config = dict(
    num_hidden_layers=14,
    num_attention_heads=3,
    intermediate_size=192,
    vocab_size=512,
    rope_theta=18800.0,
    rope_fraction=1.0,
    qk_norm=False,
    attn_scale=0.125,
    parallel_block=False,
    init_std_o=0.0361,
    max_grad_norm=1.0,
    schedule='wsd',
    decay_fraction=1.0,
    batch_tokens=32768,
    doc_mask=False,
)
MLP neurons of a small language model. Each row is named by its layer, matrix (gate and up: input weights) and neuron, and shows model dimensions 32-127. Each number is 128 + 32 x the weight over its row's rms, rounded and kept within 0 to 255. Numbers have three digits each. A neuron's up and down rows have the sign that makes its largest values positive.
After each neuron's rows, "fires on" lists the tokens most often at its 100 highest values on Wikipedia text that the model never trained on.

L10.gate67:124068132129096184100147049192080161118144110168098096119083138093065155126111092126147129098129065070107118147189118127123104072118095159151143126163128182131107157161069139091090145168107149120123137155067131141088146178144125159173140144136174141156130159131100153157139141106166162139
L10.up67:117118087118096147213192095141127100098087125112099142129121169100202163186126150120142158090058134070078102108131047101100135193166202095138169118117174105137099174103123155138130110100115130144137139126157141092114134126144158149093128082103144126201105097112138120096130111096151110040
fires on: "u", "p", "W", "c", "ac", "uc"

L6.gate2:134141138096129121163119157134105131132051170133168100178107124151075150074123082153109098143124116169144135125123125094107119111049100133091087168166155129079127092162155161136169132081137095119099114152128133134119167150174122176075141118064217115117106114112131095091078186085101109108
L6.up2:154115115161119122116125175194098101164103109193154130104138087121135102154113186135131126127090164112079134139159122122189132186069108183118108186082140111124135133134125084088097057157123108119141141114106153094135143161157141095058129087140148093096114120142175108133064146152165126152
fires on: "d", "p", "ec", "v", "ro"

L4.gate157:123107103168130113142153143170169076144146089054143154164121096078112170122097088132082181117075101125056103177124099204115139103133176211153149118115138104160125111159051157113146065155135188161124121138131121119169122108137160097081141130146086117089120081139133120101085136117110095181
L4.up157:102152093134114126122148176149154144120184118133166153123055112106139182184107149103087188128143077079175091089113062115081105152108147165125106152146091119174053090158148128139160187072134146109083132118087106150158111126130130123167101138100096113096158103107160166113103180178107138167
fires on: "e", "es", "iv", "t ", "."

L11.gate160:117154194064147156095207156124142116171131134105177150130177111107102118076149108116110156109063095168090114097023093159119110119102161124106086145171099172135134132135087146122130101185148056158107109113122094096127140130158144126148113062133188145123115182095125073109129154128095060121
L11.up160:107086177103098120098114135179170186137137115164114134105157069126181121120139143108137098131150111153117132124158146174113113135084106125165128117072102137128069119111086106115120151104099104101131165146071142099142149106190116140170141141108090130062145145104169124096143069085100124167
fires on: "d", "ti", "e", "s", "oc", "N"

L6.gate160:145111070132138152092134069125149104180090117109098082131116132152110098105106172123138098145115157095105150089153157125124169150103107150122173120110104175129052159110168128129104106122154087112188145115105087142116099132135110115134150142105076142099108100067071155049130079132122141104
L6.up160:158112153118141193100090130108115159119120164086149116149098109143136092085149118133115128114073154123128114099135107097208120078109107065162133125129130053165125107178101177143173159159140133156132140163136099146149110130126122150134159092119146101089134085128094107134070121144113118129
fires on: "g", "om", "i", "ay"

L7.gate104:174122170156126168072122086152146202215123130098119165148161138113113164123130105098138132134130100148154078122130101084173165081131127157158141142058136087161162103094146135133160119150104050191104106155122130160123126146109168126171122104069134108084143109132149099064107202124058105133
L7.up104:120142097146125055171197167164152105130175119136119105128140139173177090120115110126091092167158172165148119160108121178089095138169191146126165130096139122176166150191098180117176095157175139123089100092092137115148124142099104122075138126147207154042102067147108117126166088178077143097
fires on: "re", "e"

L10.gate52:088143108104151120092144136120164082179138110172096079119093188101132158167180118063113142050091137164139095141097124149113123109137105086189167126107124101121119142168117152106142142140119086097206102124141116124083090167124152113095136160172105119186099133132082130128151136165159129049
L10.up52:124146125092086117147142103115157171154133138117114141118127092131095133165121122132085089127131119118088111165104124087152202113164137114108082113144108109136087152137193110157197152111152159156134152079175080036119139155056136092138131115095172118088098143139120131107082133107111117126
fires on: "c", "ol", "ac", "al", "ing ", "s"

L5.gate186:135060145114168121086159169157096157134153148153098093137106103134139105057106165140116164145150109154141127106138124098158145160190132057135095146133181074055105114152114138074074143129125099145165135124159105144141127113136126154144141096113154151136053213175097071165174110165173109143
L5.up186:148169187125142091109133143176103116157143110094093146098128125111086145114101181102111187087105132104116034158120075111132093144150137155128181117129124104120113168096173110106124135057122117125170138153089168146176100126120130163095069142164121195164136101195101111108205071102183131142
fires on: "|---|---", "|---", "s", "a"

L5.gate114:119165123123140128133148102182112108140093124140094143146138081179115086161122125165106121110141128112118082130211070104132122135097115109131132080084121086125223148144080173131113138232139092131211129085112122130121154124082114117112149140167064120148099144156081178125110187123153105095
L5.up114:110159208098141147115114117164144126141126155107120089107214115182121091121203083132114128158133176132107095088131084080109110205191089190123130105106152111127154119138139146075102176122133137127147134106106094144166099138132108160093092157089209079125114201127110154152148117169157111098
fires on: "s", "p", "h", "er", "r", "a"

L11.gate135:100109121116129163141127078073106081115107125129112095116085075097157114168197125138170134162142086135075124159128168138123124117149101110065093140188098124158127184154127120133134129160096116157125138122099091116109159165138136096115195138123119105105205137090088123109125177153135110128
L11.up135:119097132117159131135110062129172187062114125154205145132162116156124107136111204136089160115208107100145136064106119125098165067072146124115139108169196127088169154159122096145147189143074084119141082124132094093176148106149066153144163151139146114141133122128154151139121154104128105157
fires on: "L", "l", "t ", "ad "

L7.gate15:167133151102178128087140131178108154067165081146162104115132156144104069132080139097134125089112147167177173132202131174112111105123136130163105139085168136098155147141158111123095160150110120132123106098081114164148134175088117138094145080124164159097095169091130176115149151113138126112
L7.up15:093126147111110136069153136171082127094187144142133137116136143125110125184135178183116188132149163106152088126075090131087112141140098178121120083094147091120085109133064142103110100084128117114098104128120152140139071123131119068118178121157170123127145127072084135085099142130110035149
fires on: "ac", "o", "u", "ou", "di"

L11.gate16:132054181132083178128126106130170084101132170101113186089224122151124104141138132082155108148130091117113119137098070108162142114150094127136130188099165051170164123121104134091095156127106152145115083138094115133128142124114118118120127051134128124171148100112153130107117150144138117103
L11.up16:125118163153159133151153089093101186149110136116100218106148108101175097204112104173172151121128121119170087106131174145122151121140215112119157181112143132146157177136169148102139113112115096132094155137120131076105088095148093089122115078096133144121139057112125112099120199121083134107
fires on: "re", "le", "li", "u", "ti", "wi"

L5.gate187:173132165114117120137193183170139092149137131156116140127119115097099109152233120133081127146139167162146108164142098134134191097122129133170059111107128156044141133096155151129138159189081154097144140096173113124160118114087107120141164126147112148196146130100102185100088088128095096151
L5.up187:103101103154139106171105097105123177094157117140132113108175098085198140115154079189111113141077143148117154106135128087121219133097111095182160061142175103101107128113134132144120096184102121081100124184116119171169145113084129159148143100093144122114062133149076115077081062137153134107
fires on: "in", "er", "man", "ter", "at", "ti"

L2.gate60:137103128133130193136108112122184143120100150124058136154095087135098153205100093143091161165121163129126119107128155104131129131143149130115092120099101163108113098094149170122149164136142189131104138114197132135058108119142149101199102104167123208145119103111096069129172171125154184077
L2.up60:122124085163162142130122150114114060164132105155145117149141160202138133122151062171140067146101121127122123080088173128167080081140131111148080133173159129116116116109146089175120157083106127104095171100171130107124167119153181122093195103091197162139140159130121155124132167157098124116
fires on: ": ", "Ar", "s", "c"

L4.gate125:119128106145118122140066112088078162133098103135065084099159110107089179128197137145078125050100110163128156110148115197098120126140090128122105164139079106137127096134146133148190141063156119158114111078073151079138164155150099156054129131166145067118127127137126078124126117153099147099
L4.up125:071089167141146157112091098180111100181093158171118081161078116139169118153177122133103120091145041085139106061095130176058211138097067072114202117110098111062121136150128128158144149180132095122149197104076109152141105113116140077144144132100133096056089122103144147142112128130089142102
fires on: "um", "il", "in", "en", "oun", "b"

L7.gate167:134124115096203144135061100192081131106095084146100083168146121106128149108129145160116084138129078093110124104126162073129116149158103131102125164122182089112097132114154199106091162173105107185134125180121145196142121123181178075113139125085162098160120098074069118119124098102113183117
L7.up167:143151157160114145054148090085151154108143117165139149139162116147121120172099146118158057172088096126085187162149130091146133113130055103134092162129123073091151124076121134108105063127124157094130108094119140131109133116105118108134189064092116123143166116060164139137193195159148132126
fires on: "p", "ri", "i"

L4.gate111:076111172122131116191105166147167058130178181162159085076135161157175097102146127119150157170164200080124092127120140142109138089116120114146169159190089084125101156159068113126169131207147108148083117136157156135120165104188136132140132129137182154135134119178136163100111079101145136125
L4.up111:175161198126139112074131180115115171190102166092125106115171151072123067105117156114131154131173111115110133113185101154134144143113129137152163110109139124145096091089163118116145150153127186126115094138131187130101141149156130120130200197151155120091065138141131116109166123150167120176
fires on: "ur", "ri", "tr", "ter", "te"

L7.gate174:142142134120140164167142105113105098158136127143129159154121158142090127101160116069130187125135060074139161098128171108094173139152107125101111103148179124131104089119119132142107168180144119153119171165139103119135124094172168137102188150158172114127100119055132135117116095076119101162
L7.up174:091157111111149136136150122024086086113107136169109050102163082105102133145148178165146136076166090141091122152097113116120110127151118080133158134124137088139136169125117166143113126148103088116149187146111171134157122067113132168119115131140164136222080175181123111065098171089120132140
fires on: "p", "el", "em", "um", "ac", "er"

L7.gate93:119115089109157103075130099096147176120166177160128116139174079137108139115094175156121135131162131149140142131107155159158160086114099136137147120117135138135130138174173123115127064159096103112172124147052131109144164136145144149112170127125206121185162116163115121172173131120104138074
L7.up93:106179085121174148140148126101071130113079109130089152087092162138149174052109148138160151099098105105104068143089089140177185124114118096180215098134123141137103140092147132150192128114173060153131157186148188128147191103124098112174114143162174098189110142138110156113089077112110170140
fires on: "u", "h", "um", "sh", "and", "w"

L4.gate170:145152117149114104099120124152174147087090120117132167197117120063163090120149127167111152119203110126074110066145125095147136128078182124099155118138103181143179200126139100155133102060185162092123157155131144192132101121183183119147060118121134056104114093095121123122121149145159164149
L4.up170:127082154127170116081159128103102119138177101143134158134119118164125133109102133125098098076106114197119126152162160109132128110120161118132126121140088128143082100113159097135132162101129126044201085119061073122157100129106129129140085139119133105155155106134096139086131116167129113098
fires on: "an ", "| ", "ro"

L6.gate167:133137119088103103126111082112188204136153051126145077192151098103111145152133104096121137135103133130134096131179113174118128120136108112147081121048091128110157131155133147114098159095188151199085081167130085155132080091124116152142174154171201176166177150133146144128132096153193106101
L6.up167:112129124149113140157139089149209147126066120136104153183188119116138143120102152105171146112112183164187151203182205112140140130126158163161201099117113159069173154117142140113193154153127092158093124138073084132121122116140166102124160169180151167126104147164146158137143121135077199103
fires on: "uc", "ic", "c", "is", "id"

L11.gate182:125128130141121108117107134106165112197057137111159060121187128099091124170110053106152170106127074065111080105092138141132141159137137121171148124162110132186169139125137116166112184167123159138088102124164136102154114138129155191147092169149142137183185093144089168154176115133133157111
L11.up182:116133108174101160107078150165105075128096103169097160142113102140093137125126106173136148108124135136150125118173171152056113094138132175149124167094092091128109177163103089133157145117161116110121090099073174138122093115163117142119119168133196150146106161149134174110109133190121083132
fires on: "C", "i", "u", "c", "ec", "ic"

L5.gate69:134088153161177127111107108121157097127136199085193122133087063144143184127127128101068092134117132095094111177148132114181150123108145143110154157154107152098178135101168093179111176162101118135157142165214136133130166062099116158125147107082143135142089100090199139160132148136151124136
L5.up69:080116149138131140168123128063183145117106088136105160118156180122145128106120142147084078145164091156116157216093179081146155127151175116142114148151151113137200105067122120164115202087123188121126090103116181149141133119145147097175128143086103123120100108155163080053109125112138109116
fires on: "ot ", "en ", "were ", "ly "

L5.gate52:108114144120149155131186144057107064132104088152130102166143065139158127126141104141120070100144095127067095165106161207152120116150077162125101090170137106141189168103110125154110172100149124137071164087109122128112143101148121109099172137152189143085098202126108121139107144109124137108
L5.up52:153104166082151148166101129113141102134125119150097136130136138103140161091157205140090096119123144055118173079095117151124161145143125161139136100117156050113114170141174134206149159189184121119149180157110087079124099164158162115129139153087138122177150192132130060158084179156160056107
fires on: "o", "il", "or", "n", "pl", "b"

L10.gate102:126102178064154138132129110142109104156085158113168173143221139127164042085117086112088181106141166156137096118168139178180111175137146102116141156152130114093133160157161171172112167121108091094130117153066120077136119097070125127147128086128125091099137104159099135114061123115102146027
L10.up102:058119169078123153131170127137126112122132179128148117185102132121157116155145086147080186097136147142158144130092118154122173156121140057142160129170185094090102115178159067091158152125163183168183148109134210116063137130112093145148124131128073132110170153129093178108113128115177174077
fires on: "u", "om", "g", "ag", "pl", "iv"

L4.gate1:117104123151113176127187075088114167112093153138108100158085154108111106118179129132137168152192077112146045121131153177113138167091078131100117120109111135167087157160202096094138142103145114098153117179115107107097133126186132133160143079122109112104142149131059092105096177077162098168
L4.up1:149145156134108115127114122114144107095148127129037137180159102079151114090118141192061181184116107106156140114160160103125163146111141166117140111126102179130059120097080129142171152115120133129089146092222122094083141062104125157091154108184132182177128121127091155105131119107087099132
fires on: "and", "ud", "y", "ot", "u", "ion"

L7.gate98:135143143070130048115131162115103144151101139143120159166062119190119164128112126094181150161206161111064136068118171117115162122165093123127112145156140078109142170187142130159064170068161065172135074133144155110152135145117173095136066176124130133145121164116104132116086105154175113137
L7.up98:103078165163101179060165126102147188135136150144090137102037177083170099091122116182174143137127128124105141111136154150099098086108170146139189091125096132160108114123088164140115148124114092138177084098151133114184097078097167119085141157066111090090157094092123155102135086092136166154
fires on: ", ", "s ", "es ", "al", "ts "

L4.gate24:098165114093088119138137077131150108121137102111123065190150155167148083143141174109079139128179070184131092131075156157151152127110083170201100127155119105092140157182144156162136069103151129148181172132126118124084084159125109077068104113124111111106101097166077112106114129124132099093
L4.up24:169073101131135090111120143160137119146077081175197175135083110077066166144086141172104080112182100119127133123100153079144116121112177153069114133169090136121165093154116095172144184194102139149146141159082132106120076084180143162194125148103078096081103075146063136086136169110152191173
fires on: "or", "th", "e", ". ", ": ", "."

L5.gate128:150077075078169109132126112099160104136130135143102110156136135152135105133120169113181123124132167135148013098142101155118140168141097118165107105086128105098110086194127158142111143147146141122143172107081075127119153152066161116132143089108067142115061171141139172190097095139092156129
L5.up128:156135124120137192112139070168116112138141219105134079186101182122108155087047163075199167156091095121166125089113094095147107107150098081116127157157060071100176069152152158101150136101142136096184145148120176085113126117087091190141140152108087142095163129124112071131105115167132136158
fires on: "l", "di", "g", "or", "i", "al"

L10.gate37:111087128084190138126194104132110187137112086144129060056170124124102148090114157116109138184146086126116164136111158130124145090131101136142099117077082090092110149135146138072165110122111132129078095126120101146112126102110116075087132071091115042071163060116078166094115154177135128136
L10.up37:167171178099181108149105199128126141121114149121137129121130087152153184109174119075085190127143129113086130166102124086103158118177077121114168160106102117129087204168087151177166187085142086078142101163124111142108152167119075138093054065090170121066150125106140116135105091166054129116
fires on: "y", "th", "n", "re", "l", "et"

L10.gate146:112107116134139115103093136101146139161167227083142083108089057116182136097088137062085130134134138123052106098119175132171110140179174116153131076116109112187117153138177112150100179130166122077100155104117111145128063094066123133125178132107203097125100115100101109108093177106121099141
L10.up146:139119154162087143151101121150120132140139108170108159129147103149151146146139109104108115166104176147076189131117180111146132145142141126123104099162158160157190141142151092158156174152191117093088056080136109054164097200089097153109151117082121132146117116176146149154083126092116124090
fires on: "y ", "ot ", "ly ", "-", "en "

L5.gate57:081150150102104127193129097148104101138115116115183200111178109108106117092044098121123159120111087118147094126113161116094117142108123118113150141122139076122160079126131113146120146171142098154104120116096069177095048174164094165118176135132185115094135122158100114095196100168123152132
L5.up57:105147083153172125055139081111130057136171091114130125117095093145121117116067121164136139133201122134123142090149144114118090077112195131139146161106134165137189099137111160162133142140186155158084143113107130194103102166107163115118138174125158112122145091147020102155079148141108066070
fires on: "a", "ic", "re", "e", "as", "ers"

L4.gate180:133146095181142130132166131166100121149119115125158141119139091095163107166162101107118124065125131096149123093133051214027139158115083168137098150121177166055057089126085111127146148155208130142133126123130116098184160133152085154179122155120190123105111115095173106135127108121094166152
L4.up180:111156156128111133139091100165146119156124095159132142109176107100094114106153112175141156134117161140165035177128084172097141111143138107132130125157114111128138125090117126123168152130195103088190148170081094144093136167084144074098172188116129090196101178123153109122110092152125105135
fires on: " ", "or", "d "

L4.gate75:153179143141050161147105172087140143137126090136164132144128103099119100097192125172144110126178130088124092135188090179130152093197208209164145165080144152122174156151117090081123144141093124120163120153142113138129106106107147141052130159126054083180142118128110110109088149110170133114
L4.up75:138125164214108092104089208108174117092155101108141150151137128125114127105184100149163181118137148141144129117163108086108169147233143178126088123151130135077154099136104138136163186120114071118195180083101103136136074181111156150073158086121159109094146132146138064109201133141118111129
fires on: "er", "v", "as", "n", "p"

L4.gate190:056141156050131153168134124157177112131194119137092164176149118122104157140051115072169054111084117071143151113109081153143096088167124108123154168123115133092119083139166169187119142110156098106166153121128090136183096123080091096100084121124129104142142166110131126136138147096143160095
L4.up190:099146169113104148169130113115128080118128127154191185180164143115159199169119181183106154094085106134080124141157123104109124119113089118113095164134077105125116102093122080134120136119175118119114067143172096047147098117112154117103115134164189117098147089140131067104082093144147168166
fires on: "e", "pl", "est ", "e ", "th "

L6.gate115:182094112129159107062120121164121111203091136073079156132181150137094122150142043129123060131178088136096121134118105146173128123102067107115140096172119120103111189083125112150129175173127072105174110151134136109121150126108139100073167112188205122141114097136155098097089107139138202143
L6.up115:161122138109167092115149118123137128118145056094182117046182093148178116119154097136128136117207104212135164210095120128144109130125122144157114170130102131125165155129075146132092147110126150181164097101158116141177116111099131152092103073120103157076102164138149126168145102094071107133
fires on: "e", "n", "d", "er", "ad"

L6.gate89:124162109115100148118147106180116112168119181123176104117136120197134146169093121100105153080152120147079052127130120162111114181140083122140164120131186151118109129098132090134176135138128125157174159161161066120146199097109072191130106148035129059121091134094146130111134137192140174113
L6.up89:128109110125076132160085115160110099140098090185167082109186118118122075116065149131114164151150098126126104140156161182133082131142162133131156082106092099086122146137146140198117110194111091107154202170134065162040100125071075119080129110099145125122147125090123101111126129147139112110
fires on: "s", "i", "or", "at", "ab", "od"

L10.gate113:124170203089127119076153166088141101163118150138121131134106107065133111179148141142136103104069083131114143138148117130145144126101142124139082082123159160094220173142141178187073163149059063078151110114171093100131133144124129159133130112156114144143144117151109085171091143128141075116
L10.up113:131131120119184139107171198156107142093082139161090132097086133094155139162180135125109151117144099101093155078085131129101104122149181141115084103168124133158127172135154145158063130172148081118127111183162117160158061130145147101074158116105147153156088112116132125117141148172096103129
fires on: "ap", "n", "it", "er", "b", "is"

L7.gate4:162127078145172115172106128125081083113197104102174130140117173115108145132117144142110161145138169166104136130143107154152091077134139108108141081164078130116060121107114108121153125117192167136112162150099150135103127183080148117159091129083163141164137156079111140102162132121093189096
L7.up4:061107137088162103115118097083093114080171102142140126138137131138148126140142064116083128123126096147044176081120100140150165139107131096056168157099141071120134094125150129134114154131194209105161126141096180135109106155050108122162104106137103161113070190120118097111127138166170154138
fires on: "ad", "ur", "g", "om", "ig"

L11.gate6:162035121138127076105116096147133071164131112180110090121109131184134145151128104115129123070167114107109106144159115182097137151124137157132061116132078075127128074151088158118119155154106157115122116171091079102095104080195171132097130083131143218105137082144127120165094112121137143137
L11.up6:159160085141127152146138120099073171151129125124163088159174196098144086112119142057126202118120127156104130109149143122134127111137088196191125163120179157139081086096138151202151140084125091161125109158076099161155087153176128175144092149185178128131159133103122101185095151147120105119
fires on: "pr", "i", "t ", "r", "o", "e"

L6.gate118:109152157155099096122126112143094154148090174154146105037141140161158159116112106103125116113147121118130122091117214084101159135092103172117106146127186093182098144127135098155152195161101179068170136096125100130120142048153099158069129211065139169078099154112143194087082140120082088118
L6.up118:143184081064123101161126137121150135141101107110125123136083104132109179141163149143147171162130149145132131108175151125129137172058113105111168210142149083132168144134172104178096133195144116080149151166137151106163128086156135105096138156057171143081078155104177121070122173114100138114
fires on: "em", "m", "d", "6", "cl", "c"

L10.gate75:101126131127141105133107108123113098119119097104101092184150131123169138121172128074110118148159156108150099102178188216116114149062149093135110111155120118122082128102120116091101087110157096067093091152097034178124128113176191169102105062116130187108176149140102138136130120136150067079
L10.up75:074111121127105090169077103148127137152179163139120114152146121144131124143160097138155126148205062134142102075101115068183086176080073118091144112151135141105084138127157151142134129144107152079123131120090127140088111118169122126089107123131155144112155124150143146173160129119126063128
fires on: "con", "an", "y", "ti", "u"

L11.gate115:071168179132115130060176110108149088109094170124137145126079124070167121118128159139125086093077083184148179125134086086116089086135152154175133138122106131131132121129132131163171158197081150138186167137072116091125102128167140151156186145152138115154108093139181122125127123171152136164
L11.up115:164170066183132112114145175169131110172102126164186190130103100146163186119115080129116085094134163111187138128135104099114129178159102118125108162101115174094098123109132120160125134083143154147118114172218126186147139120141103082163136103163147145183116146070094080110145132113151181096
fires on: "ur", "es", "t", "oc", "ig"

L4.gate114:123137123174119070160178177134198164094064178180149094118146097135092130127062093131142094061118123127176155191114135106111147119092180125146123149095093116123098146162168189140114146137090107096102116105151078163124074115126134083121138093099158087115071158104043104114127142117092122145
L4.up114:104046054119121040137170101123144141104110156101150078168075121109144143113112120146079158142085109109114088163146182180155151147115138163161213152095190134077127125139105146152131124109164146131139157115143126150155111119097126108128161177105206151146091128117185141160097135147079183024
fires on: "k", "m", "or", "ew", "d"

L7.gate187:078105162146151105106113089093120149202136098111121147124122158136103169117132129059173125215166133138094097075122092138146125156139075104121111142088171122143195125105198182155122116123049107168109113117131107163174151081156134080143110119095148090107198137107100137111101147135097138124
L7.up187:086118152102101126121164140140098095172133146162135124073088151075112051100167182135102109140151150184123128130100113176135171074054156143080123097152096178126105095122088087076120129140114146140101143115147051139112168149189159097147127130127091146137115122191134097184166119159165086159
fires on: "ing", "p", "ed ", "e", "g "

L10.gate143:145118096098189132139162093142133170148146147052106172104109080109066189145139094171162148170074092143124155107147143142111127169132077159173121061146085139077106102149125101121085133171159139173100143095131185093142136125092091096074095152160123118099103118097043092117106158175159134081
L10.up143:117160142133177077146123113148137119087144168120117157122115127141114071121077139146194097121164090139140095088166114165149095163045145107138166095135144140127081137150084129038221171107140085145093157112156150158154124128103087102107132152023145105070144093108101083076111120098065154177
fires on: "y ", "s ", "es ", "ers ", "o "

L5.gate55:129109081083142139172052115086134147139178144122140107095113116097126120105113126086105110156151164105109137180145097144112132148100114150142098116147149155130143147162132092141100162146119148121104140145094134100170039133149106115121087128108163121096156146125120145137071047091118096156
L5.up55:135123136170095103129071162170117151123167137137156132205130097118145193112154173157126131169174120119137135088137147160109190143076098108108115129147097133158105138224128089114135155115128119146112073140139140089155102175168105131150104142082178178099145153160185186086112138108166123145
fires on: "l", "om", "ep", "tr", "el"

L10.gate120:166088121132140101121151129114134134124155094090123103104108133127124171097179089000126141114167172127095195106142162173116100180181095162152116161179159094108180155132155102123161130159129170095099149180066103126076131140121132086065146119093150145108140109127153103164097151138128124090
L10.up120:128109135147175150152134093164124146145148087190153131122141161165116130119147149116144094106133155118160157097142126129154210109084093121149165139164170159144168143142086089109163087126095115106111195109133115128138118182119119092163108152104147134065104114178149099134124109129118163153
fires on: "il", "ur", "l"

L11.gate101:104082186138185099103164164060108142125113136092150113167122130072116116156088131056145074072103101083117162121131187133100130132091104127094170184126106127129145207125090133118119163129090192128135091136154086177157117125085164086125089130071142103159137124205138065132085168142068133066
L11.up101:101089202112115162145152198122178166121117088174140108126099149181118172081144097131138100046176150125102162100115154139121142166060135167132099171163080065158066170138098125086145126159134066145076140196149117103111177135188146068122100081115198125120152124133118120059144143141118171187
fires on: "pro", "o", "ro", "ur"

L4.gate128:135109146116119119191107119086124133059121136124118103161163064082155016119145122086079128153082175119141167100117139153156104143137141082123137119145150120154139105115200120146167133154172095102105132126128081151090053126210199175068128130122095176132130173119150159138164108132145123110
L4.up128:076109137107140223100120157090140090110106193092130150133100094122146093131163131173123106059176112097163124144159094119159148138118080117121131094096148096104138146157218164163122125140090140135121145082158111116143119066136174199120151094117119090138156140096121193150113170127107135134
fires on: "n", "u", "ou", "h", "y", "a"

L7.gate87:138082060133145098152149168107156064119149120136120121137114108207125142092117098126177113092194096125089137174106164118080064116133108100159092159123208084121142140133135143102137123085138113138101106135105096131139100112206101122139122166093133121072122096168105098101129157063082123125
L7.up87:139117122111180110168083130116101109071181159125127131155103079192137070105130078094166076147180098190162105115156131108085195113081111153158150112141145117124122106138108085105164128127135095147129132112162147080112069151087151179165163091139133108133093103150172120118176153144150097120
fires on: "n", "k", "ep", "l", "ak"

L6.gate40:176110135163139111147195149153183121131139162171151175098118144118100124118135124125138104088140184111192086067098100093104104119179089105136092132065096133132065111087109107086115102103120109092090104141136104139081133137181093113185208127138120141087123168099119146180088137086123104117
L6.up40:182151154150108108158080102158163121109118062111121133184046071143125090121125093177059073133117083139140122135113105080110177199140150135144105156130143092112096150143056155129141095156153121105187098089128168107110122092108087132142152103066116138114129117151172098147127077178170177131
fires on: "il", "in", "ain", "er", "ch", "ep"

L4.gate33:156159169132117114147187109178124090142139155093110154123109127119148114136138086091138159109139163128116133075078148118073192212130090145122093151097122131133072090148103090117126138154093135139140149080140093082103087154123132092176215128162116122085116156117084152109163129154200108135
L4.up33:169122123050116128124157141122131122121116172088146166125117080151152055148133130170118128074102142093061101109097101098164217170109141129112155131098137104173171111068178096152121076075040131154125087157096121096115091095087149112160089082113152106104134165136105110158129167116156143070
fires on: "s", "str", "n", "ol", "em", "as"

L7.gate34:101119132124132140132050028115177124155071112103138113115085124071114099144139139118146153126144147087152132123161154125106093104095147051136172134175150099152138123147136165165133124137167098111147131148144175135208139173157149136109159096123174174143099101100069076094197135151117129177
L7.up34:135147141117108088050081108134068112139139181113146142128139098105104077159129106155145097123129110183115134139091071161091073099144138128061151126148092079168118136092135082146148136121062079102170151144069102082170123162205105085095101156119117100153144150126102123101101115154099092130
fires on: "y ", "e ", "am ", "an ", " ", "es "

L6.gate166:171092129113168151111194169098176116090103147101174099169169128141129160141104154084139111122116130149103078110120077152130170178159091117154114138155115122099106159142137130127170080173099100121117101121143094107118108175195109119110118190176171176164059141129166069118140170083152064132
L6.up166:082155116082158151177130106138146096115106155137113206127213126124081111165175190112106144159177099121072151173174127099131113109091123098157129111147164151136095105159146111140160130179114114136136135140107130152161192160080095130098136167112126092140088062114077142182152121130118179130
fires on: "st", "r", "v", "s", "e", "ist"

L4.gate147:082174088166070128194104186144161072178052096153137117110135179134156156159075137105101167166142140089122117145127135134139088094106201196074132130164110138099119097172148107134086147147165058109138145128111139087126141048124124098104134115120102141080125168180111123104151117148104103055
L4.up147:166111205160145108113135093113121169133097139121096086099118120087099104138105092152107170145103136184122124173139164151140141116131131147154101118181168085115225164124121121202127112130113114099146126148093109158144111156113074129163152115171097134105123131119206175112047182124145129216
fires on: "of ", "th ", ", ", "ic ", "al ", "t "

L5.gate79:111151192147125159109116150097190086148159172134109092101136057145138131119175123129106107189125091085174134158165129177060156123121115123141176145168115120091178120139140099170061113145149118112124097120117149159153090134105149145114141153150114134171113095090072148165138135094124106169
L5.up79:110068160153158084130096196146127079081149129087144166062123118178104135101209156158088158128105112073164150158222107155115159086151104143136116170138146164080130136124087183139112120150224073143145082121131114108121181137112151152172146093126171119169125148076083145141132100170099141144
fires on: "n", "oc", "as", "sh", "in", "h"